Weights of a small GPT-style language model, trained from scratch on English Wikipedia.
Architecture: no biases in attention or MLP, untied embeddings.
MLP neurons of a small language model. Each row is named by its layer, matrix (gate and up: input weights) and neuron, and shows model dimensions 144-271. Each number is 128 + 32 x the weight over its row's rms, rounded and kept within 0 to 255. A neuron's up and down rows have the sign that makes its largest values positive.
After each neuron's rows, "fires in" lists the words (lower case) most often at its 100 highest values on Wikipedia text that the model never trained on. A number after a token or word is its count.

L9.gate213 [167 108 145 128 187 151  79 125 144  98 117 134  49 140 105 100  65 123 113 107 119 148 192 173 167 135 165 140 130 134 150 138 130 106 107  93 125 100 136  68  99 147 163 148  95 113 142  91 126 111 155 134 124 130  88 101 100 134 131 125 107 121  90 138 100  78 146  89 216  91  87  94 159 111 123 203  63 119 188  75 108  87 154 119 128 148 158 148 139 123  93  69  90  95 162 126 158 168 132 161 122 123 134  59 172 186 146 203 122 135  98  94  93  88 188 140 157 121 121 115 105 154 155 106 134 186  63 117]
L9.up213 [128 144 111 125 124 119 119 102 155  97 114 139 175 114  99 130 117 177 160 138  95  83 155 112 158  69 149 160 146 124 119 135 171 164 117 109 115 171 136 109 136 128  94  92 107 122 178 110 103 104  88  62  62 108 153 147 112  99  81 133 134 122  90 136 105 130 121 131 163 140 119 182 114 157 151 131 137 155 128  54 161 167 149  83 140 106 144 130  92  95 146 158  85 158  80 105  82 108 152 218 167 119 129  74 165 108 132 142 141 135 121 163 128 102  69 118 147 148 127 127 142 120 139 114 152 105 135 226]
fires in: "of" 41, "the" 18, "its" 10, "with" 8

L6.gate743 [ 82  95 142 125 108 203 122 117 166 102 100 104 109 121  81 167 145 133 157 153 165 105 188 126 154  85  90 155 116 119 107  79 116 114 138 181 139 118 138  77  88 143 140 197 137 197 130 127 147 160 132 160  87 154 176 230 100  94 114 149 110 161 181 145  86  99 115 159 121 120 127 130 105 159 104 179 120 131 159  92 151 184  85 184  95 143 142 124 154 129 153  86 149 136 110 166  95 130 165 142  95  97 105  93 139 131 159 166 135 141  94 119 100 113 153 155 112 181 106 143 157 149 135 142 104 116  89 107]
L6.up743 [106 116 105 161 161 189 159 126 154  68 171 136 162 110 109 135  86  98 113 179 127 138 137  90 193 152 101 163  69 158 146 113 121 139 133 141 148 184 153 115 127 124 121 141 134 190 132 125 124  69 134 123 103 139 158 181 129 156  42 175 152 112 133 183 101 101 147 119  86 101 141  66  95 162 113 163 138  97 133 159 160 121 150 148 110 153 120 125 171 175 177  92 157 139 139 117 109 148 142 128 160 108  80 120 108 117 163 123 108 142  99 180 103 193 147 164 112 156  87  83 108 151 145 186  85 103 108  74]
fires in: "many" 13, "several" 13, "two" 12, "various" 10, "of" 9, "three" 7

L9.gate780 [ 79 110 135 103 149 151 168 133 136  85 176 141  80  95 120 122 186 100 120 123 121 109  72  88 134 116 117 148 133 125 158  87  85 140 146 175 115  94 137  99 122 152 108 119  83  98 122 130 105 118 143 114 100 138 123 127 112 140 111  91 114 169 180  91 129 126 106 130  89  87  85 118 173 177 126 119 168 107 101 160 158 123  70 138 146 179 147  84 174 201 131 123 204 136 195  77 122  85 131 124 164 172 145 106  66 159 138 128 131  84 142 126 150 178 135 129 127 115 111 122 103 113 164 114 150  96 124 149]
L9.up780 [134 113 149 107 106 147 146 145 149 103 171  98  78 122  94 202 141 153 147 114 187  29 103 147 137  81 133 115 140 140 197 136  95 111  81 129 141 139 171  94 136 100 123 121 124 120 122 108 136 155 107 192  63 133 132 121 103 145 128 113 106 169 121  63  84 160 176 136 113 114 176 195 153 117 106 162 158 125  94 177 125  85 118  97 177 140  96 185 142 124 142 140 168 159 102  47 108 107 171 101 161 115 147 181 109 100 173 122 117 152 159 211 120 137 165 119  55 148 139 110  71 170  98 167 196 132 100 144]
fires in: "of" 46, "for" 12, "with" 7, "at" 7, "joined" 5, "in" 5

L6.gate625 [159 121 138 143 167  99 205 105 110  90 182  63  49 109 129 143 126 147  57 119  87 122 119 143 134 155 144  91 103  89 159 142  87  86 116 136 149 151 132 163 128 163 102  88 165  55 114 159 150 183 130  60 139 150 165 110 154 135 157 134 166 160  66 176 139  83 135 160 150  66 146  90 181  74 152 205  77 162 149 180 118 142 119 154 133  74  90  88 105 106 138 139 112 115 161 152 130 143  74  85 120 147 101 137  75 165  75 135 141 131 165 145 181  93  82  92 130 113  86 157 100 102 104 116 104 122 144 152]
L6.up625 [101  60 178  69 144 154 143 144 142  90 138 104 130 110 129 102 116 177 128  98 134 130 114 128 118  88 159 115 142 101 117 144 111 121 113 112 145  99 146 118 149 196 107  70 131 127 153 165  80 117 110  88 107  92 117 108 111 144  69 127 174 142 130 187 145 111  76 197 118  96 181 175 145  87 107 176 136  83 145 174 105  85 119 117 164 170  93 164 127 128 182 106  77 141 131 138 129 134 138 149 150 115 125 129 140 162 118 125 136  80 175 107 183 114 106 169 118  62  98 152 101 128 128 128 131  78  78 134]
fires in: "of" 40, "in" 7, "from" 4

L9.gate333 [ 68  87 136 123 121 133 141 125 142 123 134 185 114 106 154 113 141 166 135 122 107  97 165  86  91  84 146  85 157 112 112 156 132 146 192  63 145 128 109  98 123 153  65 115 184 131 126 154  93 128 176  80  83 125  97 112 119 111  66 100  72  97 108 150 115 114 157 168 217 115 170 128  96 116 116 124  91 135  79 107  72 140 130 140 155 111 158 141 125 155 157 153  96 148 100  53 156 143 100 191 167  46 176 150 188 152 113 104 103  88  87  95  93 112 147 125  79 101 101 126 104 152 110 112  67 151  94 119]
L9.up333 [136 144  64 114 144 123  93 114  90 159 147 164 159 114 164 191  86 137 135 124  91 121 112  79 136 132 147 147 210 180 108 157  86 150 147 116  86 126 134  64 119  81 116 210 211 119  96  76 104 105 103  80 116 211  89 179 141 132 125 198 120  79 110 171 213 147 116 134 128 100 156 102 118  86 128 150 104 135 119 120 142  61  98 102  92  74 163  99 144 128  79 125 144 199 153 122  98 129 147 146 106 100 123 121 160 121 157 125 144 151 137 157 120 127 179 158 146 117 181 126 116  83 117 152 171  94  95 125]
fires in: "and" 46, "of" 11, "social" 5, "for" 4

L9.gate807 [127 133 109 172  96 124 138 127  92 125  94 160  44 108 118 161 135 129 118 161 118 124 106 115  84 160 165 118 107 134 113 161 148 138 153 111 107 119 113 113 142 170 132  83 107 123 149 141  83 124 113 178 160 175 136 123 139 118 172 116 125 146 120  61 172 118 104 195 140 152 123 131 125  99 109 104 138  89 124 116 106 162  94 165 132  99 179 139 146 135 181 158 158 149 106 129 146  91 154 143  62 111 106 131 137  75  94 131 129 170  95  87 111  84 132 143  96 189  96  87 103  72 169  60 157 113  59 115]
L9.up807 [ 82 128 111 106 131 114 154  94 101 153 100 125  86 123 139 126 151 116  92 120  86 137 123 126 136 153 101 150 154 159 128 149 103 141 126 115 155 170  94 180 112 150 104  69 148 124 116 105 143 143 138  99 112  93 110 126 132  89 163 149 104 160 126 128 137 118 114 152 183 180  84 135 149  75 142 107 151  82 132  73  83 156  68 156 134 123 101 114 123 149 163 177 165 143 111 150 102 110  63 126 128 129 101 164 152  97  73 107 182 154  76 104 135 111 127 129 192 153 132 107 159  76 120  71 136 170 110 120]
fires in: "july" 21, "november" 17, "february" 10, "june" 7

L9.gate569 [ 25 107  92 142 146 115 128  88 185 145 129 167 135 128 119 115  91 108 165 104  51 129 108  95  92 101 103 105 150 131 104 154  89  96 169 134 151 133 161 133 140 187 108 107 162 144 147  99 126 173 101 193 142 142 156 135 149  90 136  68 107 138 123 146 129 120 141 139 125 137 131 117  90 143 184 148 156 102 129 112 130  90  93 162 106 138 145 151 124  87 123 170 111 150 174 154 126 123 116 140 169 101 111  82 118 120 143 145 155 101 122 136  79 104 102 122  98 108  92 110  80 145 139  53 182 170 173 166]
L9.up569 [167 139 155  92 189 131 147 110 142 182 145 108 109 127  86 112  92  75 126 136 104 103 168 137  90 104 111 143 184 195 106 155 129  98 121 139  67 134 135 108 151  92  32 135 140 123 182 145 129 134 129 117 126 115 105 176 147 115  50 146  83  91 127 103 137  98 188 155 120 177 118 145 131  81 104 119 105 149 148 107 157 179 150 180 182 157  94  86 139 122 107 116 113  99 120 144 110 125 131  95 105  85 138  82 145 194 132 101  69 150 109 122 167 146 132 149 190 107 185  98 125 186 132 170 211   2 129 100]
fires in: "an" 88

L10.gate16 [ 97 123 151 149 119 138 156 178 166  85 127 141 125  88 182 162 191 125 176 158 154 139 158 127 188 184 152 116 163  93 159 130 134 127 158 152 158 128 101 153 161 135 139 139 131 157 100 109 110 135 101  81  84 148  70 101 120 137 158  76 122 103 135 105  89 157  88 152 103 128 144 127 118 120 104 174 156  76 204  61 145 174 117  96 107 158 166  69 107 149 123 104 186 146 125  91 158  82 145 114 135 106  82  57  89  93 165 110 129 155 141 149  74 104 111 125 112 114 114 111 125 173 124 156 117 152  75 127]
L10.up16 [113 115  96  98 146  93 161 134 113 131 106 114 122 137 126 144 148 148 149 145 150  95 146 123 136 178 123 139 130 126 145 133 101 145 119 121 152 125 139  91 124 128 115 113 137 129 191  88 151 123  78 103  75  82 109  91 148 113 170 160 122 214 135 142  84  89 156 145 139 156 107 151 135  96 133  46 150  46 108  70 100  99 106 126  77 147 158 138 161 167 191 150 142 104  83 100 142 107 141  96  83 167 162 139 116 143 141 116 116 154 115 100 120 120 198 133 171 103 103 169 141  63 171 103  90  97 187 125]
fires in: "january" 18, "june" 13, "july" 10, "august" 8, "february" 7, "april" 6

L8.gate267 [ 99 127 103 112 204 112 158 133 128  72 192 138  78 120  89  78 102 172 118 132 115  66 102 130  69 124 155 165 128 197 118  89 104  62 123 120 125  88 147 170 159 132 106 174 165 121 125 106  61 107 107 144 134 154 138 197 142 132 114 123 185 115 129  77 186 162  51 128 114 124 120 108 144 107 147 167 155 152 154 155 144  93  74 133  83 121 120 102 135 103 124 136 153 131  96 143 106 137 129 149 102 166 112 116 130 165 131 197 159 151 144 164 159 102 158 168 103  86  90 113 110 115 132 146 152 107  97 127]
L8.up267 [168 111 124  96 130 136 120 182 122 171 144  99 141 173 136 163 151 132 110 142 107  94 104  90  84 101 180 157 127 162 144 159  99 140 106  88 152 155 155 100 152 116 136  81 109  99  89  70 148 128 190 169 123 178 160 146 118 118 216 101 108 159 155 141 136 113 166 123  85 193 164  99 141 114 145 103  79  42 130 147 140 117  95 111  90 118 126 128  33 158 223 112 106 119 116 113 144 151 132 116 189  73  79  86 116 156 170 135 131  90 103 167 126 146 130 133 107 150  87  85  97 106 135 106 162 140 209 136]
fires in: "on" 38, "at" 16, "from" 10, "of" 9, "before" 4, "among" 4

L9.gate58 [ 57 144 159 121 136 148 147  53 106 114 107 112 108 119 150 118 168 102  81 128 113  79 126 169 199 131 127 171  89 125 156 210 130  71 118 137 173 159 172  96 140 130 118 125 152 105 149 140  91 134 143 160 101 119 128 113 154 118 117 148 167 127 180 120 172  75 152 136  70 185 111 117 129  78 101 157 150 139  68  92 133  94 106 132 108 136 119 137 121  96 107 163 136 147 102  56 132 124 113 125 112 148 178 111 145 144 217 191 167 154  86 150 122 137 167  63 132 166 143 158 151  89 122 107 179 162 142 199]
L9.up58 [117 105 133 153 159 125 152  94  96 120 167 106 121 128 146  83 150 128 123 130 110  87 176 138 120 152 110 113 103 105  97 165 128 113 115 184 144  79  97 117 154  60 171 134 140 125  63 150 121 113 119 188  99 153 130 173  83 148 146 131 109 167  44 145 118 134 129 101 127  91 146 158  71 143  98 175  64 128 126 167 132 127 111 140 186  92  74 119 174 136 111 211  86 119 113 110  80 108 133 153 129 156  67 124 127 142 118 139 147 133  93  71 147 151 145 133 145 164  98  76 102 162 138  92 199 127  98 121]
fires in: "the" 53, "in" 9, "of" 8

L8.gate767 [ 72  99 118 136  89 126 172 192  82 132 149 117  95 101 173 124 123 116  79  93 152 120 155 134 166 177 136 160 146 121 115 162 196  82 176 105 131  68 139  53 105 149 127 107 114 142  79 127 191 126 167 138 108 123 154  71  99  76 142 143  64 126 151 132 116  85 136 118  82 128 104 124 132 118  78 118 205 113 128 168  98 180 126 124  89 160 137 102 118 158 157 147 170 141 109 135 129 133 159  77  78 110 139 132 125 104 154 119 150 103 163 113 203 153 159 141 121 111 172 106 103  84 149 101 112 101  93  76]
L8.up767 [ 85  92 124 114  99  88 179 212  75 140 144 136 108 128 171 174 113  91 115  90 131 124 108 134 167 147 127 138 143 118 124 109 173 108 187 114 122  77 151  79 144 147 168 106 117 125 118 100 161 144 124 141 121 133 125  62 134 102 133 136  98 116 154 138 106 114 157 140  87 151  78 112 151 100 109 119 206 134 133 160 104 174 166 113  95 161 156 122 137 165 145 158 138 149  70 134 114 111 151  89  82  55 137 146 111 122 176 133 176  91 140 103 152 144 167 100 138  68 169 140 117  73 176 100 112 116 121  74]
fires in: "april" 18, "may" 11, "june" 11, "december" 10, "january" 10, "february" 7

L10.gate825 [143 139 147 158 171 173 119 197 107  67 115 128 113 141 135 153  90 133  99 151 121 141 105 126 135 139 102  77 130 133 125  72  99  86 159 155 166 167 150 146 114 163 108 162 116 150  72 158 209 105 161  93  75 144 123 168  86  79 105 141 121 114  75 122  90 143  91 150 120 147 104 108 194  83 119 170 119 110 196  91 129 130 127 109  89 150 202 151  68 199 164 164 122  76 167 150 160  94 149 126 158  97  81 147  73 170 103 165  91 110 128 137  78 101 104 130  69 169 130  74 143 122 113 115 112  90 109 147]
L10.up825 [109 127 134 166 191 117 128 130 147 123 167 142  81 103 127 116 151 121 134  83 108  95 124  69 120  96  92 158 164 136 151 117 152 124 183 166 180 144 102 163 168 120 162 212 128  99 157 114  92 151 181 104 121 171 143  97 113 140 127 181 150 114 117 155 134  57 163 173  94  89 128 147 187  92 166 169 135 131 103 116 102 135 139  86 134 175 129 152 195  82 160 155 150 178  68 121 127 116 135 171 159 104  45 147 134 116 158  79 163 152 144 128 145 104 163  76 161 186 134 140 150 114 104 177 121  71 133 140]
fires in: "of" 49, "among" 7, "described" 5